Weights of a small GPT-style language model, trained from scratch on English Wikipedia: vocabulary 8192.
MLP neurons of a small language model. Each row is named by its layer, matrix (up: input weights; down: output weights) and neuron, and shows model dimensions 0-159. Each number is 500 + 40 x the weight over its row's rms, rounded and kept within 0 to 999. Numbers have three digits each.
Before each neuron's rows, "fires in" lists the words (lower case) most often at its 100 highest values on Wikipedia text that the model never trained on.

fires in: "a", "was", "streaming", "it", "released", "uk"
L2.up426:465538529512482483455455510465526447497517501458456503564523487484562532479503531389461532459548442517479544438459561487556449471509606479476570521482578501494498494475470461528487503521493575530503491554480501533526509494505508485523533533565469454470479507565522506523492474544450484493468510513409520522438420462411536481475526503451558485552495442526511483428518500541425539430498519501504491505465526456477519521465504509552602523429570538541534429457472466550552531570486444
L2.down426:436483492522491504518559522530529544481567509469495489486493491509493486468450542464514448506617527588471580416479528515535441410485537519419512603497509506506542494475535433508486498453513496518454471521557497466453532476544486546510472504493462489492463497511476493546514485538532495475454455486422541488474509432513497513509536511410491496452560552519583527514561471538484465518478517503475482626477484455507465402437541515588538510470480511530400467482513509493506567456500496

fires in: "have", "are", "be", "has", "betulana"
L2.up327:576477532536501527509478511509534502543500488611524410468481508493471427585443447555481523503447488495550490453408477447390556474491525486495384491532457486578518500521559499519522526538492510501470476551545524598570544500528575492498490508505507474457544493490475508483513536449458452486490498502521482498566504544534495478450504510544524482576409496449525518490493492504539487463514451513474461510539425457497435516507463583527427532516510496503502446473428535539453462515539484
L2.down327:508482517491566459480505403464457493513466474555506445509538570501418495545490428540492543473450479489538504538494514505510543488471530592482444475493429516524517450531523532516530536478556490558550534498445400544472518492524507473584462501467465439468538525542580459456444490488498491533473438490462550415458495506559510439487456526466488446552505522508468603553545454549459554522556514485521487482540488485516486514557438515476487572485426504521472552508585499479433505516533489

fires in: "between", "both", "such", "vs", "either"
L2.up463:503551505452511490468517565491478533467500525516445463432450484554492479498550467470576583522515503505494509489560589481508526506504497572498483431445524436473476502495453456490524480577439489528468434489456543553591488509433472497561435518475504492535524570519557496501502552497480492484471420507502492503416459489451481525532513519507533518526590503502464491485531527505469468408475500466482519446499446593494502562474573510559430516475467549403487548505589500515510557462457477
L2.down463:519512464533442483442503516473487496490513469493544552545537507523482444595510476468526487506525463521443477473560627434535540522523555551456451498472543503563435431428463418578542491501457500473527490521534582528501481529482442476474446488523563551509525474531517488530511516472476469500565486495497459451436503545458469532509501540525460516520478518506440459572482527535495494393492519501562507478545409524517518478476521506499516479410497444480563518505557463507491505476449613

fires in: "as", "it", "be", "that", "himself"
L12.up392:421497465494492458393522447533475502484497462554525456505552541509467499523514472501509596445507490549494541439529562512549442511544514464522472474518480508505485503521483474561429447415526508495430462513511497531427545495519504472543501529476473537474449495463541463523497528474389454523499519529491557450534444487559552505590553511553489545519547568500491487447451485482528549487468440504434526498545502489563561527512529432516456409507610508493510480527448504461498448543468535
L12.down392:502513437498494533485513515423454445517497504503475512538525571602455437436434560573478483583491436470496501473532476535512558498455499437512509527491547501512499531530474454455496543519481524469473508538502522520458513519449520501456484543472479495464505539528451535532567491468553466510511515458489465530573562389491483580524593437466516547458463475523519490522456555468457448523552564499500471433474504506420574539545497487471496457414491451548499526561490503511499508430578482

fires in: "be", "is", "been", "the", "was"
L9.up471:470518501515445535505477460500521520548524462500514512529462488596498498533514494416554452525459515529576516467483531561470529428516561485476505486467546510510495458441489435523557551439429514532516436480491419539490507486537507560561521507474531507506467552458434526424463507461533534485495476514490450485491443506466455500492548516520507485524578583506558452502511530525534447506537491483558466504493361496535499541504559451571486487454446515534572509424481382487487522530511552
L9.down471:468443509472511523457468525531461600513480602462538577533472495536480499524499452461554572490423469471471541507565478504498479529524486510488432470486496456457488455434505465503505464598526569469557472550505499436472461501415537464446596458526508478564507465464545485519571615481490492476535489518508481567473548503551489484547452446504504511454463423497484499535481519467497433490464512536521482564527535485504419555497490501466486535487545558486507512594481508513465492485445479

fires in: "between", "both", "rochdale"
L2.up285:536489562492471496413589519495460512521471507520490550537454509517498447530476449450554456470515514483496441523491497531459485505516486528482447492507488439509481517456539499585467544509471472452531448442464537499462495483499611501537430534547526526473577499455563503502509518556403473507466484529517457528398531496539535517477545458581524539489527424485465463539539447515517590422472525570586510487489469459472483568603470484484517494504460512493453503516479506445472546446506550
L2.down285:507524531590465520467544521463524481438504519546515513402567492518477518487480452434478512520455503450498483485447436473484462573385465504512552503523490442530457485529467475476503534498522496481485561554513463526572511579571509516560553516520435540472501534530459565517497422498579531519481589483501458515586500440480442581505481528476460423474511592472461512550491541503473451420515519464482505499487482522484526491526512462528434515485449503487585506460563476529482474476487524

fires in: "to", "or", "of"
L3.up374:476554569550515496522462480487537450478545457507536438525467537489522500581500515457455566501502567497460469455545495472481477502505480448530424539440565499476412434542482488495518523612510503552554459550511471419407556501426436551441485538510556488473518528543440456493480499473541479554461577518531460489526529540538474530496564534463514487504524476518527499463493487461484499496448505451552512531519515483526526486502468488518625453514540476524434467542432481546445438508521510
L3.down374:473560498528582467536514528514505456434519498529500529482472498359494491470578479501442566484526479486435457523549504501464442437566509473546489483502518525492471444492499471509558514498477439455536528460483459468438563524474548503444559535563510482531542407490486461544470503475456505490514519443523482586473531412532533558516504441441462544572527480442491541464465517463524555453484512477507453489459545541490494536531544513492574539470578474542559446525437443475499511515513509

fires in: "of", "by", "a"
L13.up377:514417516398494542536531494462422465519573465527475515470510456539494462577477497500529482485508521447474462440583479560568488511486543456494474479492465501488426495567457440465517529532458567499545471498492495495464603599555489512488481488485501534505473501454517501538504475498520438533522508474530483526544563486551536515517498517547529545527456504480532428482460457495401554531550518542526464463528519502476504555466527515503567466423588481462417486537474485495564455433551463
L13.down377:475483511601470560556519545490588459462446488529526525465489496433523455460515542526417529463523488492487579574434498467491489473517522565548508489507576546467559534456511505533446526439428461545421486490566450482493498544454536572507510517504501482456532544531510403472468478503526461551501477455437553472483455463573487499567503464462444460463497479525511539520476504513588452461487505457512560477512507441492520525536536463491470490508467520544490509492482587573468554454474543

fires in: "is", "also", "currently", "only"
L12.up150:538456493567439520577414470487476513509554448495458472520541529524509520484514517490451471495428503493607438473458510557487441489537567452441511467513494498467546480458589489500520475479477456475462550488452472573493467458559477570580532558536576470512492477481419521517484498541498519439424507523516461477501453461539578517563543452450535502500402515479447507490517504531446505529440472503466537523463475518494491594520490497510474487479548542520535538467587481495478520468560529
L12.down150:440514460476554566417443480522425588505473433453486500498500501519509518521464474512584552516499537518503557465518557475455548561417529449493401480472455500503503503461483505527538483491477455451505555530531521525528517453506512448541508505512523533538507504528470503460546497459537499553469501475494554568536483571562552477522496534460485443510513522517449504560514442464535521557520524436540514496474448569562479593471514423492558499487441537478497531422453533444449500432419494

fires in: "it", "is"
L18.up631:526507527466459516478452472520571554509413438499561475498510580524518485469457477513512464453557518569507525496472586447465487484551519471539468487568494512505531452504560484525521414507488474487462518508436528472473490440657472458496507540503555506500564417457526452538474521530512525440459466573467479420529543502536528530468548527558468446471548424489476521499486470530460550507519412493514572507552518472507491467450553514495461439483553517453502530484466497507470524545460504
L18.down631:526507467457561498503450514477441479367473530616474460507447451543510525539475505472483473447492492490500475486475477548452501522473553433570440502511525522541499477514489592495520495453547526477462456476448497529471524547493487563539510561547481494434571591545458490464497536451482561490510546449538432465406586471475485527579407532476524503453463544464512538546454518508556519483513523492469502490525532519456566548518480490535488495462478476545515428512531507470511482493561520

fires in: "that", "it", "as", "with", "film", "crowd"
L3.up409:579454507599486495480557525545532554497492526515495455514584499482447476445543452510445497484503511511462509513500625559472503526480545586539486499482516526537584512550466419517465525463518562494462482456471505468457476473494503475466503498561490480482492392470504464496473518564544422532474532484506511488477438500487572508391459541476494511542490493457512486455519475409576480527522512466438485542539517585547485510459583486466480460527498513449574482466444469505477512481525499
L3.down409:543486510503539503527499516464487509537517571527504523494522484414495499518495429511492521541513501512530505553516507489525534497492535487525541458483500509527522421474478530495531437492547488535563507563510546474431497492522570501435569493508522557451556377548508532447467517464489550512572456486478520459499549543525516509548505495406470439462461417485621410462532514496513504577473474473525448483451479496541523517512465530501435517433515425609433482552465498466465497433475476

fires in: "the", "his", "and", "definitive"
L11.up422:409489502488454458440465518515521524470480479452526509479534594571526477537521459484440506508461523522447493553462520505515507486537530541441500514508476461484538517533507416517575574484440467476535558453518446464525586467557483490493502472501534470530432467440512477504524565497537520426500427455596528491482523543527541484472477432456482533468467526534502492570492482535607472466530475454465430520505573455472538499496501564464462476525549521456434566519538463509478566530509566
L11.down422:509543516485564542429477477554546510417507540476433497506493478452512505487419455534498499506496579497522526532548546406453473463513465503509518500540498473554477457503511530497432464558498542483494473488433499525533521488518575510492502601539576534486508498536478437480480471496513484566499556533483500552513555472506526504470589567555418532479489432498529488456508539426382564523470545457523519405494536516521533503472536466473478450495511474548514410515522498509440481435522457

fires in: "of"
L7.up197:437518584486453436510571528505515479460502577446493478476516501499494434525486444467438502499418493541486537499576499478475516509511533543505483535473492515423525504467481416476570489456507539538507485493448447575531476507548570563466540451586520499493494490493487521534527467464520572506545571563485478494461509529447503544439448437566552554502484424540466555513531511474493470476500508423471496521392595465468506519467507556468528437465486546515490470512477544512468515508563540
L7.down197:517519408563511484506551417534490560474501445475464512487531511466503546505445492547546437471560460422552539489525472544505452485411530511516432567490541529541497486529486558407481633467539566468489475452423519517522490553475471546487499472472497442515451413467467470536579506555457478514508461513529533516551462517468555527556498471449466507540464538479547468437439508519550533519456536511455469487497530519528494550500577462501545532466523509531446497454483516501528486459493531

fires in: "sq", "which", "utc", "goals", "density"
L2.up626:525439541411507464493479564519432516433498542497522515454420513555535479480444503446451510484505486544575460468521552449478571509547548523504497496530491490542563523540483485578469504506572480433566466509497539484540482478499528528443523489543474384505545494404503418493493471478415530497547470493474559509495483458531507555528494549499457496511467547456490506494455550533491544543516502551567491479511502520475460486478522529526470382533488545507482460440540379470518491488530509
L2.down626:522490499447551540516502550479451442527461478561534476551519476531519427497492425436517572529530506464484475460500464433527577487580529528404455541498446487501511521501456562520505493507474477461538474494506466471440498514460531456501504505499464435483526477575534530462488506439472504515536538539484485495521519548514494498515546459546448456486454388507548515422575535475524468559558509496551492430530408525531544537504520456474536453482526588497467505526510513519517454545448624

fires in: "had", "known", "has", "have"
L2.up114:463505511532476523471425486500515510498514547551517525462465491491536526577470452475508523462441486513585530465454452489493515472523503551506479461520549524470493541500435518515496409503587478446515445453439563547513535533514544445532526499545470519489529540431448488480518449498464551467534523564460445459529517510491548449434485468436549530418519494462533501505528529458521528488553520461571535551486491454525400491526488557570453486544494567519530427511516493439423475590499418
L2.down114:450526500520491491544486470458481523532485461518502517473472448499575490532399508549460521543538492493478512445535528491473475496420479508501561523481425514443483500511572401513474437509521497537465472546514492525498457465504531489623533435507488517487474488473517477503490540489511477496445451522420463411466497515563490466500426566509494476492461582469521481506555551570527578477537560500508529588474515464461427455486501529483494540539570495481481509583514579528544524560420468

fires in: "in", "which"
L15.up456:525483546591462441516441436483518501469518508466527430469483564486503481450607474518526557542508519499496447521515499522508517552563541497471453490537538477513479500533516441441423515589512515518463458474466452478476437447537475525519437548531458502506594470471555473556575455471539551483435464491490504518460476462451539527576478480493520484482510504574492468577406487496556447407525491459557518472513520505516505509525514465471555469562519473478452540543544476567499553495499550
L15.down456:497508507475488462522563485471442477504502541554522612533496521468426468429513571488470471508565616478511474513492469484504513409483442486524483457550527557544539549484480566467473491445476525486519534511459509496502550574563512453499502450465481527538468555491541542541542514495489410564536500534537511558517507529507464436449466503488454518520494562468513444439446484557417546534458455479429512531413503523512447538482502498509514481515490534459538497480429571430485522452451507

fires in: "of", "in", "to", "at", "the"
L12.up95:416536538481468463495485520436509471505545548405557474516445530456483516448477589488506494511484541475446502549488475511503514525510527524486478513508510486518524495520475456426492501443463433527550519591455459506501544479449587529404494475490555486423479481545476523553541522419508504531546500478392513497503469538517505503446481531454549589451487488482481557490520521533530525560497444491562553524525503579455447532431469509481537435559531493554548578486504538464490493531468444
L12.down95:526471405444475536477501463467506535513590489481514512558484434414519449529481439600482477478522483508495543471540526469520532463485471402518499568460591510464487477498533539437485503506531536526496479511446462532428405540539518523499487546506420521512571512476516507493510454532545505455542513488515523470443477481438496519555458543442555490520527501568528488574417467568497474452448494464508518534480547536514529534451603522480483492568557486458502472490496493456562520519473453

fires in: "on", "of", "to", "in", "for"
L7.up629:507524476583480530482586494474500557483464475499467543543597440533493535533514503512497496481445507574493485453538486554526460538443572446409412540530528567454482515558462443494487507477505458521552564395490424498485519550507503561455496484465518517469442466401489543506476491467523444555563491567500483528501466517489478622516492505471519513462483530528489487502448549519541514492430488422502562490500480520463546523503447489545477430492473512499498466487486483533449496476438542
L7.down629:476499488495448509466426487456452542488484531446498505493433508440545560444457489479498455438511570523547533539574509478517501532529430533537544482469492505499475500494505541523505510610499539525439452530520469554459537461528511427473544467539523517504526454464467473491506516546562572494509444428481523480455559474544565499462454497444485556483516484434534542509494583476479549557441524453594518489512510420480387527528517481480527534491549524467462595508522480452458472478510555

fires in: "to", "having", "have", "has", "had", "and"
L3.up606:504454526539542522468476576498485633557497466510508499511484572478503475553510430572536515422487503503516571509496508502494489455459577489495490405467486502555516581494501410549519431502469439520512459481542524516453523441484515419542544563456521482508557530489506535513466476477549529451487526532545438549491499524458491508562461451487504460495451510482563529475461531476548584523500504524520470426434458494500508470461460567540541466515437484536444471547560530512432524520478522
L3.down606:462549514505537520499477448497512477417568540543479492521437508484517538473536449531424479487525499528508484454482448471499473517587494519445549544491451515510480439545504529471577509510478479532484565516582499589440537568496469464532592481494467471469508461478420571557433560523504517502485544539472479513459514456548534477541409493497505471470480505495463553498415554505484540441481483554510533482518494479528464475510568535514440581520576514465398539508504459463457430486526482

fires in: "as", "that", "this", "of"
L14.up634:486510486540439535480558446538534495444473473495482471538532474512520547475509501522483479452526484602511554540558465495517455449561555497495487405516509565486482527509515508528466490483466547512547452544468519431512529449518522542454466531450515556471476513486506422540508465476457428540485563485492511497464569499534483496512439436472567519494470531527491589473445487493515500442476464516415532555582527517427537415487491454441536398475481543446495528417518578453510528468475480
L14.down634:528541539470523412461471503464496553552532475548511562472536553431549434536522466456467507486531467459472474469470571468471508463506502419498546549456460563447495448494492529543407499519387502519500535524470480450513478548515515477462551462482485475528471531498480520528492521507565500484555468494568494541508473568467477512471508555550557458484501540528497473527537514493417485498579564464522434473483391521488497530577538511517464464563522428552530523560470486506495439572460532

fires in: "has", "have", "team"
L5.up251:571490551549561475454451535490468463489461465520474481511487595417499435580445475515416537465439492447452514510503515429487530451554509505544503493475470481479433502508506492558475461474511516555458529468495498504507530485512570511521531560513441477575515476469499559461527530606426485507467455486465485477523545506555555558494463470547492490432437554535455543480531475543507494475529454480537509509496575538450473508543541595531545558432483523501523474535479449450480452565502464
L5.down251:527547487520474479490511490568513441500560523481518494554493533499572503434477477487433461504437462541436530410548577516516479497465428521487515526464562477492482476547557483460528480551436474499527436547531508434496532513542493473518463496524526487593508464514453387429481482464558520476434528471493522421456455554560555468451585475474514475526477501484513455514474562556487489575497467491500542546466497519517470501543470487540468535572534550462563492523558538437512486424528499

fires in: "the", "in", "to"
L8.up330:485476552518525535553502450434478499496542466507564449507419461475474537518501561517479504533495560537454512494512449592475483510491476606513487550480543446504480487457528507516453508478486486498526472455497462612471520511544433540519503488446521541387588518427450504460479510536498447499522469494470492471522443449514479569463549555494429555494558487483459523475524518483493472481536537454577461474489563517431509551480508495516487424547571532499458597554480497550463494496541536
L8.down330:457404454540482505416521501465461508531528569456552524507544391530442508483453493459524531504546470520590513513469478517525525511444419420480481415509487478513520565513543441540548509537531517519493451486477508461500508462523516444598520436577536449553516493458560525514533529488421563456500485559504463448564481510458487419494475502543497560481504483544473534501515567563483503514507518502491471503499575497506460487514515472460432536428536500529537565452516517474506509526440460

fires in: "has", "have", "having", "had", "smooth"
L2.up489:553525510477467574497430616520499536536487511509495499538440584566551466511484448463478520488453430492469506498493471512472510569503505509542452591459499449519588507514534429466536480506527473489482490516518567515512533491515471483519446442515473504477468409473510475516489480519531504602524506545541463477466502488531442439479450448547554484510446446519478472542551519481565591493503461470518394485494497475501511382503482547515502461537468544549532454529483422490472516560505523
L2.down489:526526469488525497472480507496539496489543561518554472464464514512549520512493451520422545471431467435479487471512517513547513473481476524454542482488461433519464531538487442483604554504490528515548492581482494473490542511508481474574456495474472509523477488450481588574538470491515475501537496516446391513498548547476448473489406454542502572583425497446488491515539465540565543600543425477479502477531411462503519489523415469528499508536515543563459509527451479494452575482485506

fires in: "was", "is"
L9.up175:508513496466503490462466470406477469534492486558524488618544546463506503560556588474467506473461484502523482483447461589452465535538549521508514492502458421558474527471519482460519468495523486491509528494462565453474563559518489455565435491542590490497478446561450464548525497494531467501486479540481500479474456530362457460498608509540474471553494498480438455416478488470484479568536569532510508492544474531518502495526485468488489523456496451588483549513513454494461510541486522
L9.down175:544476471552463445473491536543560425487508504412503452471451470459465468534458490526531518521518428503521557568522558478483556563415488483496499481438514560503454519501521479527454467560524471550441469517503489468520540437533520502525415592427523548509554533538554511490486527491450478470525477504493456517508516486523462458525412493504483503470514452568460450441524404505549559542444486490521561476583506493573487557459521464502499487495550493465452510457535470545458480532499594

fires in: "and", "the", "his"
L10.up59:518434498536507501421432470502474556531445521529516561431491501578542486467534469527593485446458578541459514408451478510443521510486516524489510419453491501518529481490422550562483556526525497517484523439500493530503499572537441521476523498491512422464499518444524519536485474428509501482459379496530423485497534473500517462602466510534425484469560501531525434476487511555508513476516509498555517531471521522496470508535514454540492501531467544483494563533455519489586574556494547
L10.down59:484519512426534459481484515496495533488558512475497482548541512417501525527496499455422461519571459480490531558525500491508483506465533439535486539499470423516473519488602473453465482535528503526521582542519429547499486472573533485476493578531428429452474519529456498576467506521542438524485489486571534550434481496456516509442546427538527515545457500458505561464504417463556609496485492551557500474549477539482517460412540575497541489495483474517490413554539494527487492502492482

fires in: "of", "over", "by", "downing"
L11.up624:548529514569427523517552553522501521493463529489517571501481456463411439559507504555439558549500490518460492511537452491523505525506475516513497463515550511461559483499573503500568567516533536533478551493522482516471461513551538459546454411503498517545497470455446505561532436460494526505530569481558509527433519446541528506552455453474506430526474431474551528503496431461521484431491474443514522466497526474576548451508510560505528528507467424472381473408484483482470512455482559
L11.down624:415498495515545481505524510558517546462519529494447456548467498476504422475506534469519457490573502534499537503415511572452503511497520457509505480547541438567473512530463466464509530528502485432554457526519523515509450548484453467548491497485526473460508534552474452542467469498469426548505470427473477479514486528466501494498547508522451566487482478473509486447571486482518444592533567609562452549536463603415440484429535476537457442486541535520516548488522555515520442521430457

fires in: "that", "which", "what", "believed", "it"
L3.up41:493466519556506489584557414456505529435438516463534467503542473465459507477510454542492554499434500465509494507447487462501477468571506509514498507554511485517538482512492475563519468504495547519472488484500473498498494518581545479541585431493509518501549483527453500498383506437504485507552455442508478445508522507478588490499420479517425519410447594524477498528486380513543477512577564483573563550462480538517459549497471486525537518516473485499518487593498511490546484489466573
L3.down41:547506589424503560524538535537476499492503519530486546527496469503527511550490465516447416437495462490455523492593535450590491474487523451400466591471572517449493475494572532561501452474476466474506483600519560464492492498481460530555482478517536485560536471527469471530538551503473488511578435504506472440468478521522452536514508499545524472551466522529453478436524508542460516426421486471473513522539524528516501577481450442515478564493434437469477511442452507535453463486496489

fires in: "many", "all", "any", "each", "those"
L14.up117:525480505559476478432474515479423545476527444454563579500555473490485441460449517532514536473555479541483448477535546494514516455480479470469481538523476502539495570487490462507519457469471519467458497552567439570535515488498453475477442598485479479511547407463468406477566506477517506555494536534554473435565412480533570547541504452450491510488512424554527510460507488455529484493490519510508549467593534491547447539529496454514514501455488581542543518460426526455484444517484486
L14.down117:510492431593498501544518476516472496511533515495419468524533466533450445469457454522543501522517460418507384450506509495541480449540498456593513421460517502539527557504461498445496520586485478551448561543544499469489500504501483482563496531564528525476550460473480531566476498523519462547448506510525440521481517501519561582488584492531484537516496479492433464474437496514545549497496483404513450423471557472453537527545510470570540470445490517467459403508540468509504465487522503

fires in: "was", "been", "is", "were", "total"
L3.up95:492510522440463536500492538460502536523598438420491504543503473500408474503451491519563454447532445561481521443486424427485518504559524478432452455478541563527488470438493489500509474536504515548537545528458493560498467461566514440549441492471475442530450544525429487473524465465534444446499474558498507485511460537588500501430530543477499484453502532507459519479513496509537537478576557455467574512510579491562526520467534445551482520505518514479552500583474490551537562562502509
L3.down95:489442470438483481456471495523491534502519541514537535518518524397539463626440458533499498456477547502515522405480509543480511510476494405477501495501523516555490437454496485486461482526546487505577572513528533385472480491475555527556538466511460507512523531573398439460494499510523489461495481506511621517526447553509464473480514544508450493508493495518482512523461525549458500495448482447469563515455479561486498539468554439514542455476428540506495608526516496520520530514512438

fires in: "such", "used", "far", "either"
L2.up113:483487527534471468562474487479476555452487568463487541466437534548470511514585531423547540558519471549482493465489570500496420554527475496522458456571529540513525522466484436440545482523365498503513448484482563512517520517530425463537482524523547533498542564449482492471461576396497510486510469515438516476452525468524514555536471506529472462478569561531449564481488546466471465485471490502506487517565451501455521515574533488500454507485531557449518506459481556456535524474411524
L2.down113:494524559529489456484518494456520540514587510508476488406481498513472462532539511476514491545440460567515449496504523516483462493480506536468439498573509523522505489453447533444522496504499448506474477545449521503521454502504476440501444463507553559496560450493539507464514561406453512527545534470494475466493482493513580579498512491498458529561585578499496475492489481504470462400453533522552495467570515514444518477591555497407445457425517464483531551509548535507499523384485577

fires in: "the", "to", "of", "from", "only"
L13.up333:437580479441488542561462536504506531504507506519456452454470455480549497404456542465483510504490492503518484514448541524484524512483465495548482467492500528497490529556497467441487517474487558446592515451451516529484539571451501494479511485511488507487576460448485493477514539496584485522510522434495503450555493467521466491463455507396434535480530447500599431512471565490504500535494493518596432554477494522475438500580479448517580425455525567533468536535546436530584532506520483
L13.down333:586439453534522516460512510471463502531440484477500509576519452514435448544541527479456478567573558547481466501470463529602537509497486479557513527509469398502518461442505465558484530496422492555493556608523541483455485521476446538480494499472475424548509456483482468502484503510399445500520463516563501530508526500452570454478545480479550430496533514517471496513528454523523513424524495507489548469538537472538580561454513512454457552475441481531523530474437505487540453461470536

fires in: "and", "dst", "of"
L10.up261:531529546471495469484517453497493529468469487519519521453574589519500423561452520450564437505536509503451430435512465469504430522480474517493506479503450572473492510479468478498521581499452522470496515464565457555499535528500539450497511473518493441546514507466544515523476479485485446534489469552535431476543530591595503497475525561493563556517523477437528534463465476499513483422479482497411487575461573552461528562484518565455526486531511545507500516413532461518543509435447415
L10.down261:527454472456538563564475618499527481495526478500509484470491510515495530445411467457491586507519498470488507556494489506594556521433500451576452505572507531537552473482456543526493485559525393516559495503514435492517479490529501484473424503440518488502565479464496463524556603543508452553536464510554486515467550538524474432459528486524442547510456479446497446573517564472480470503494548546476458539485474453472516510503425441510483514482507483460478535503446562526426454492491504

fires in: "which", "it", "whom", "that", "what"
L7.up81:498482453525546517518464493511502479490519462423505546464515564456481454448511530503519500541473508521494485496500532558512515534558522509549500429550492511514537488583519528479478542546482486523514596524435452497490486486559522526517465498446468454488488419548517505467354467479461515540445567518542432485510552461488513519441585534496491521511546479496551489464446464525475491469445493496509419477567515575463498494511527462488485473472490366437471485477472505545450523556556612
L7.down81:518492548502461473419536488506475571475490474593490490598544489501480504480518490515509458473555494515543449409406518441567508461509511505426511488498551482441459496483443504560544500406504531477523460539457474558528510550439475493471553479489519520485513488527587484542526431587511518501508483444508466507489407503579527463538543422558451496516539462528455504523497462512539501519460497577537478520456528504465550496446496538511500541478548556549492496536424494486473415462461477

fires in: "as", "of", "by", "over", "than", "to"
L11.up291:512542511519485514499475517478466555461475502452426539431530418511456477416489449472508489478475493502466471489536502520561535521477468492503507534536532501442523539477569570537581545516448488534478518507457420508488478496482554515447440477451471460540532461394523452455510551517557506547517529470549458491523465499431512527522439445480587518518466501481538618513457556506460411500551633527517487495457487469526537557517512481532569455540527523500561465508508459504471521489528495
L11.down291:471458383513476477543532469564512478517483493537564410520522605521569557470433463508511579473463508534540527499526515500454469505509584449500529461468466535543484477479479480460416502504495505529438501506587563495534546569531492459535514518517544522505508530524447517558487457540431473416458469532482534523509519456556508463483480486524494502537562493552464455471500485556536514442498421528435554483550520534529433474515469479465433566485446532453486523463516487452466462559506504

fires in: "such", "apps", "goals", "utc", "postal", "population"
L2.up214:509493553461490473479461490501530538486483420479471469576450496540534470511514490523568546550443526554508468524512486496424488537488489451494504410486510431477526472542529483530520514576487419486504470465534572515562439502503526441418477505522529443529560560479577479493468493563489506546493450544528486566522547528472460536491547483467455491514508536496473434505532460541479562554439559482572510552520457495462547471576578500520443418502464485458467405512527454519446495433486494
L2.down214:459526517482454511482508434517508530494473504532541454517531446498557489536489412532514472519507476447443493511453565460469462430526497520548500582525464564524479500546457572550473524546520439525487449457482470490516512507507451586527452532561521469546442517532536582495468483468548514551494527552462420430478437519484478514522426478544522554485471534492500473463511472538446498543472470478482486523493561551526557470486457439465365527510539555515493480505595522515408529544469503

fires in: "each", "from", "both", "those", "such"
L3.up15:494535537532460507427477509480452408531557391474468473563526536472500517473488529507453516469481547504506502508482526442487479520507502467510488511594522557494531601522517477512536490582488587473359418460437497574592466475516512451567464572548470431463540541516507467462510533524535530550443536484485468489496462532504514523526497466552473536496581505483563565500512449515458428502485504496468493534489491526518471543498489488525433486506506474472475501490435488476528419499492527
L3.down15:530466502421538511487475486496517640515417514450439515430529509528511505487503528509504449492459497499497462528497488542434488546533488374579482473532625504445487484480485450540529476466557450513512556478542519485519521473486550513516460459435491553529534556457545500497448511472470524521472507592570540484516482491412559510501500488486474581509530558530510461490437491487542531430440544503510446553482515502451533497525484475468506482475459440457596499521552545514505496498512506

fires in: "after", "before", "is"
L13.up238:502500428508473461484487554481512493517574532445471472490532594483535539526568434501499483499475451516504502457495478516482515525553543448488484501556474506556484454477534437510484493475471518524477491491458548500484472467542591466519466563512526469485484449598421473500499473523491470484473575539457562479384452454461513534510463489532493422469496482537534407459534427502555551472457585522467523559454467566540510494514511485497601478520471562496458506517562540525513501482580567
L13.down238:528523468524489532501481518424509465487564474483456464611435479415398537517478521517475500402605459507498544444516586459514493486482542460557490524470531556500518528444498537494440466538454491528498528499478531470528567506529549480508588521504506465413562460497525443493510519489438516508574519476479399473520481466542515551484530517503546499512468478570466432506556511508501490537488463464590487514522480512493549554445447482484441447495560445459500500535539507542493494517469507

fires in: "he", "i", "it", "o", "a"
L3.up257:521512481434525445471506573431567500454432433456492507468465520484473517475544456462513475478477473498515501534480556477571481464547502516475537535496538517497496449532430495557582465512532545504485509497565476514559550533585550481453542496501579579457515501495537494490466424570498584487540484490551464452489450515597441469480495547529526461502541530528569559432453479465444535471521430464492418474472544450510462461440497548554477488460509456525542521525472470520500479442524487
L3.down257:445516519465468436477461469539457444494540544477497459496514560526536486476471505516486492474474500498548517588591514502454502443517580471443511530403546523528570464445516445482523496420518515569507591530522547562464447489515532521541436576521480506481505555465498479481468466541508470523428537458443443494477475519459506505459522443538456502473497526555511546420531509536532476548477509506510549433523499505521478497501518514486490514456425425424536527583490484523501478578558586